From a checkpoint of a small transformer trained on Wikipedia.
Size: 15 layers, width 192, 9 heads of 32, vocabulary 2048, 8.53M parameters.
Architecture: RMSNorm before each block, rotary positions, no biases in attention or MLP.
Training: a variant of Muon for these matrices, 128M tokens, 7807 steps.
MLP neurons of a small language model. Each row is named by its layer, matrix (gate and up: input weights) and neuron, and shows model dimensions 0-191. Each number is 500 + 40 x the weight over its row's rms, rounded and kept within 0 to 999. Numbers have three digits each. A neuron's up and down rows have the sign that makes its largest values positive.
After each neuron's rows, "fires on" lists the tokens most often at its 100 highest values on Wikipedia text that the model never trained on.

L8.gate305:483427548615529512560572543519535512487496512517555491533510461515484590467520475499507435556547503531542505527589502493517561504479451470415497532403496515508605518513513496486503432493468542505486482493524477563536455486497470512500447530509459566514479424554502504513457518457539566457557539538470507543440537410487497534527533486528467510481570477471444493558519469515531466497555471469506498487479440512508495561422509550537503468456567507469494537548520521428450478467425495553493518529434585466454468576409481516552499465530451465533484432507512490475528467525484487503
L8.up305:483478504584544470593503522498603437509536479485472485510498460482545549523504453518549505512510502392477476435509463468528530467544588468483483493532503461440563515531517469509566501510534618558555488516487490492495479456599477477549572535506420518474466490510424523459459514504520402513508530460511428483485517487473503459476614503454494518497434504506603463473502508535502492555495496516533484422523490552600509470535491489493517482509535442513488560540559482426541484517494498540527553447541527438448482490465464519555511445514498494483491499474456510490518476548465461559
fires on: ",", "-", "m", "am"

L12.gate147:557505501526474482522518501530530503532493545465534484493552502549487451591441438433467505565520455524492582563496530455474486510545495475530491429526485454511495473511495540542503519557508485536517504575520523539523498542565554481415545494511568550517514514558481505531493598477455470462511457481531451498508550485478495478494518468491491530624465432517533533521553471393505492549532544485506543521559510544491503532443503494564492422561407448528492550528493558545564593462511507513617448522438497550522509430469448565519469483512506518474497444534489493497504537470519450500
L12.up147:548495549488505518501482447507551476479547519449542566524455510446488485439443514429466488539512502436516474574555494494505481515544452549439522463559434459483499508465569548494514529473526472558522517481460472459448546464522543521409478540541499496520499508447487470499485494473561478533542538417486430493449607419502533455470437542541543491526559530450406477483462470408519490524530536484492489496524443495527532507468480546476519567501526480505518499481469479567558506500477421554541467512451533509614564504546500549458471434559475476557515431491529480499542554514554530508
fires on: " re", "ing", "ous", "ort", "ess", " near"

L2.gate208:482485484527512475527573489562533503488572501487498527441443507522569488503483466435473503486515582452494554567480536554496495562409471496533535570549507496458473602446532483483449455473441514534476460484501447484451531455523470486486552496497571479536463513468495534466486479467471463485470502493491443488456506481497506552479441568539520488532427476575521483376471481467482556504497430487480522555506549460517506521524501513509556514461456518550456386464558461458535522520486546446483486578475557483456485430502548549486492487423498447502508554469504511534510449623524462501
L2.up208:501491476452511481517515488475440523449466501429475500513471504402431511543457452496508470486513506394588488503527535552454512538457478445469517450480518491515489486455493482427573565484539502552475473582502434511488456476522447507542531499451523519444506504448556587485503518495506513499514472444476482535513549537533471636497485568512494515519548497528399473524511500497484477446528536573500508474451500555458511496527540546517560534536499514511505481505489423481482534529565497443527525551474537521452469427505393482461495563471499485501503502580494538483528515605494486387
fires on: " rec", " acc", " Rec", "isc", " occ"

L12.gate333:495420536429493504405512532472502492469489546478439452515546461451485555521532477529528505464506576544529476543478496481547519447516517549465555544467454534511375457535458457572531473426460537492571458512465477510487509481517471484498440552488498533526545462530506554477543518395437538513523531466460486541436520447484521526492568516558531447551435454482524510470478467515524536489586542498505466606514490463576487500452468483550537528512527509439507490506567451459504469514494570482470491500547433552509494517479534541415480463482490589495573509476486461525501480558502532467
L12.up333:414474551508500498456491474450529563470524514441506493516542528508515501540458519561488538502546517539504509483410539413543533491495460474509534542483494501528576507487486522559527545507442454463537539463533520466499510430497455528506447541549500579525563548542478448493467548424400549416514482492507465525535527565473539517539542493565516550515473454447466555488436529555449472479519504495507500557486474443421547507527414492458547538484480476533491508479469498461479517499527613510454496432525487463508506527489579540486470464474512482477490511439463531508400563472556596459
fires on: ":", ",", " with", " which", " where", ";"

L2.gate391:550504453508503536435504464466522504506518537603502463517532492403520482532520558472573446538536508460499539519503544561467462559527503488505474537496498410468502557567528401490552504535479493489558537554526550401455555477554496519436450451476511495421546531555524500565529547526482535516497468493529488552555467471474472559448569492526481454397524487476466450493501472457494476535470519531535452505531441523488440520508420524581495456534513565491517417504520535535537462431506444540463494531488543483477479559543461522470508500505495447505560569476513477490529511418502512457
L2.up391:471524475519515593457472477450442483476555467615495444604461507493537521522523501473545484508513463446441524466476504525456412568542491561564488484492441456486529587519487431460556471521441435471516505494499549540544529501537503536386446472453523497449537513515479534547532494495547515536491504467517495533457463451487462555503531447528477454478553493493516544464484500491485521549446538522499487516518485469502454455518472453546464395505542582479545493546444513511575463479518461500441452478486528471517532583544489567511522458471475445515546556545527479458531505426470547469
fires on: " pre", " sup", " trans", " Sup", "irect", "rans"

L2.gate117:541468464499389571505470521491491476492532478519427539541536482461519486500466479456462517549455567494522517524478459378454533464554526494514470523516443499531502431495543514495569499491494469457507575528457514450570534520527511463531530527477548495519482592538501490522459473516432455464496518458547463499515442530478487433506530585550507508531468477539509539435459352467518524543491501524554557504500479510494423498424487564448524498547561524516575481508500544529495535469428497471507489550565450545487457514472526448507503517467470416501469453478457544482552508406525481492
L2.up117:513461447501418557513479497497515467506516503539433554523509482443481512478443481451476467553454558514488537549493510441477521463543533454527487526536471479519555485497599528515517482494467501465500565523467564446511552477548453402525535519500509512543487561550509555500474496511456529456513487515546453497531430545419498488536530547543475476560453493509541480424450394445547496528494514549523572479494492528536448484421501555461537548575527519558547441471513563479474512485453520480496525567573440543516471471443557438499492508463488393539482416464441481490530524450510510473
fires on: " when", " while", "ows", "ike", "aving"

L9.gate98:454537546458494389501526473484531510435529502438510551514437502512510491529516505530473486536481605447509499475518452446507495508522477515470519465533495447513502416515491477531556475444521461540538477500445480529536535501527557481510534503556519501492499529452440506516455487454572522507581547572469439480445487483518516493400523517457506453496532500548539545540544572374526436468510481472502458487543441520462491425458481483458566564536453529529569516448519563503448502504455467437513453601498468417473487517440533517476481576457490487496494490497439530566503460542493536536
L9.up98:518510584499525481504477475535470506516496456545499499445544520534393581533459495506511567523454442537401468607476491376542549528557511501485579538440512537551437509445494425531535538549531552519517545557500495548466500499492525518499499454448413458470476505474429535486529494510469593440419521547504512538532469493510467474460502490488453526498479484524461555505533494507474491536501487465494495481523419404454473468511483524482487505482568558475474466547488452557481487538537591498511511524479400479475553519517469448565508475514513496453521488451478523502501481520529506569
fires on: " Mar", "ar", "r"

L9.gate122:497534486509508469550466476507506573409524450526509426518587497555466494436499506492560511509487572558474525486509490495530484464457490506548494505524440465531468440549511498495455508452506524414504504444504513507562492484580584424511444553512525487440524545520440479468403505497571502473548473549519602533557463498473547523491487484544457502556438550450469510461514584470523444501463506466531508580524506504475466538512546454491477456444510515461501515495537565532512463471492498525538548472549528566589492535502500540446525507471549560488556584536463459520403473535549502512
L9.up122:540436546533526443469532532489548480472479566473477499469549468546514514548547521485450472508499560510479505515553456448456573471530492434460508556518450499453461493451544537502535454487471507463504522543497405504504474496468564509508521528460492504495578515572488567511444556577542513432535458506545483479452494497564518469467487498584463484522500517480457546485545504490545457504494456462465448547499483419586528457546458495433441529449555483560530458442517496563615514537456453522541469447448507469459484479428524493548537514450470551467528447461457496450416554519526463501
fires on: ",", " of", " to", " and", "est"

L10.gate336:452514459504527523546552540508502462437587500461456469470484501511485476526561518552519526440474566522454536530507493450527498463492486521539476492521523536506501500476521574457509537499489522465594485446427518499493527444535551425531449529445374524506523471508451456562476458489545435467552418477473466481478540446485495435436523445455479529488517469475475499468468479506565480479600485470495542545468489487488465560470589514477491472483539457424502536496576554521525458544511484562457561446470483482540484497570443538470499420498505470546496565507549536532460503468467401525
L10.up336:452407513455453451424459553420522486472498417464529467473456422460443619518475559434498474480526501535473450511552497383422471538464517501484497520489533511578488472459507489578486487484464469488525502438546461540532503477516419464517517419446552484575548508466500483502406549462464527515466518495474465516479439469509552537510505548526486565543453542578506509517509524563458479459551540499575500518494531446516514524499515492536514539450597518531460484490509512472550537481496561490494476505506504507508485567496502454423473490490547547461535525478499512566500457475486490467
fires on: " and", ",", " as", ":"

L2.gate470:585487490575526464455557515499505468482456506477487461581442504514507513566558458485506530512418477440435498486522435430508565537517452509556549443550456487514497547455503503442534553484509541482456474506500487531476543551438462458516543495413494512552456507457487452495484446503455463573449577515514519491520476439530519566502455470497538487567449488567463462444484544479464504573476524449506502495435567446465487550534464531477478576468523477567531507506538505522423543426441523470525494481499520591494461478521509519470472485474563449478455560530482596460467463521516523478
L2.up470:511517432486531529445491491588511488546476479486513459510494483397523578552520490465524479444558500479546513513508467477425526528525425457430554637409506476530493440486548517400532459473493496417467516515527429473487520502545499567523442477474517547498470552488480525512459507489520433482519469492474526503470519442555512471488518535604503475501537498551485491571554504521490466547471493505462488486506498536476441532466397549499544532487480496427523449530526410478509497585537531408510468601472547512476504458478504469468521561497468482493520531490494516496551459536506496502
fires on: " rec", " acc", " disc", " Rec"

L3.gate270:526574469480520503484496522474549445516542472533516542485474527451500509454563518464498500507500451471452509460492548563480503483459504473480530563424475480470513477534481515505540584486458435491595550515553526460562574530517519565504523523446549464477590478516485583522499469477469489555460463538556493580466520459512489542506448504479488454480507471502527504523514497469463522517569510493517420562470453497459492512522511493593523450413501581513537514422486467530569546492633595486482500491406524507517550548526461480501534470473483436477471514504512486520526505444506594438
L3.up270:618505539501530537486525495466478495580489435555467550506514511416543467531495465481486487538536493496516474474495511535528459546528499402565506440513494458541493474501512462459562498526409537417549543571483554450511522558496451511496509496442514504463523548510571458500463530579505432564441440423545508474558435551507446501545535496474536452439480479473534546491497508522491500418476463474523467507486408473535476553512479481509492445496505552529455450530504474471531519488489493511490478503438513612477500605484486488462442552437528396527500492496493523473471506514496451479
fires on: " pre", " Sup", " sup", " det", " en", " Pre"

L2.gate95:517544556526447502493477402492465472503473495498464499449439484426488495491446472501486508469470484498523484493577483534446499604494441529522528542495446440515443549493537510463544484537509533464527433500547451414497535500520435489518511473480571499467429454402521505534436497449498464487486493429479433476447475448519504572544502557509540496505474480552486412465436462485510571528502554496507494500494615479525484476546411458494554512500467500497528425489497418474488507490515547460531524551496524531558454476548498513451462546465491413493470547556499474511457522580567516530
L2.up95:462482526465514497468489439565416511519481525516471455501415494457447563552483444468518469451450505476472571543563512538461463594491509581500536474469420434527470521479561553477568533536478535507510425505525485502559461521415445513552457498487524487452492464432461512482454540472438507514533515472563513514444437508536510589508507579496534545494522546525456440500511495468572524501486490482523501494476548483500469517464468496490534542533503490511548431509463388530491519547531504414531534587475552550480471486530502515487474524476450447545458541489489490496492548569557580468
fires on: " rec", " resp", " occ", " inc", " Rec"

L10.gate27:489489565496546567511507542542467474506474513489469483458512463476456502497452430409477486495592474497426481518462499486555457522500481451489484495548502515460490468514466479477510480475504456462387527535511477491544525565532479488467527513466466563483588527481424527450480554418596461498516480505530478518540511458490539473498548464448513525466515499452512508474417489483517521492569514465559442458414529478429496518510518565554509583466504544542505499555473542532460515439523500522458469454429489466486467432594527398494461520569476452499548465476502471558457523520585520445
L10.up27:451418483465505497504558575459502469561516497499481459477521518492499494451534561523521516488505465438556537495469526507491557488496568511512568440467490497458490450522480503503519520469472541559571463484567522486518527429534506460512513540533506546511504441522524496427528518383455447518422493472467499442491527518544465540497502487478486512505485512467520466432465512463477511517453570492456437520503525519441536592452527557520455492557446444487481558536602523524503539492534416537524484530546417467553526544524484581593565500494497554544582539504493456406491478542449544506
fires on: " ", "if", "b", ".", " |", ";"

L9.gate384:545513523542530496443450480481556472502501536488384513479468441424451469416432505520439454541565557487499492531519419476562563529610499574537429510470467500583503445580476510406514494503419537526529551454537481484495487531547545519509463575468459547504501461582495493553445465448517477478487499517530498526624534531530533454541553528471519456510531482460528516497424571525497466466537501470498507545503572522500474464442522515523536515508442463473527485561481524582510496501559522557508520525481533468526483520529512548506469470514488500478487517511475518527524457518517526452
L9.up384:462444502524464566530499482535503517543514487504460577548498419500534519492547557516457386532472504520509459518549529539505491527450529461397509506478578503472520481547524541491516479474435531450506456481492519509501522438577451536523526468407475556513512560523569431493427430492500560481545426553473485506529532437507481524543520500541492464443506470489530508456558529432439473482479497479585507521501518483567462469536411493546484447471498471546467566450477542458505487492538542497431493488516461467495482506444512483471524510498560520519513487524403570563454553521439435541
fires on: " and", ",", " or", "ough"

L10.gate37:561485505471450431487519495516465448484503445421470518509503622554497526483540470545510562470495555473476628477509489521542476506472455502408482468438453516461469483454485506514536465463521532476517453546496466501454455490446596430459466464542583460540500448516550494384491544481447491432523570542468473528472439529551530521467470472529591524504561510512554479508452490487508510536560481475484482529506550554495593585525499474533493505490528518477491442475502489564505524462507478530476557561479461502496479487518569420489479533449529434526489477533487462477535517532505505519
L10.up37:491519509394516483482518556527494518441471472447470511511517519477482607529478469496464446547528469538522488563466553474511545560472454554452500509441469450499457539492521485509484525538484502561457470573559498547471537511501494504464496532463510542594453445456489414510486533553531502477429510498486493519470424419446491527531408440491480447431523500509545531459512479514527521520530545469535517463550510489470493525537485478457474489507504490446496502472497421505427499554610545462417472548542516471455511511535473467418455463528589539458452545475416540473559444489508452486
fires on: " S", " F", " P", " L", "ar", " W"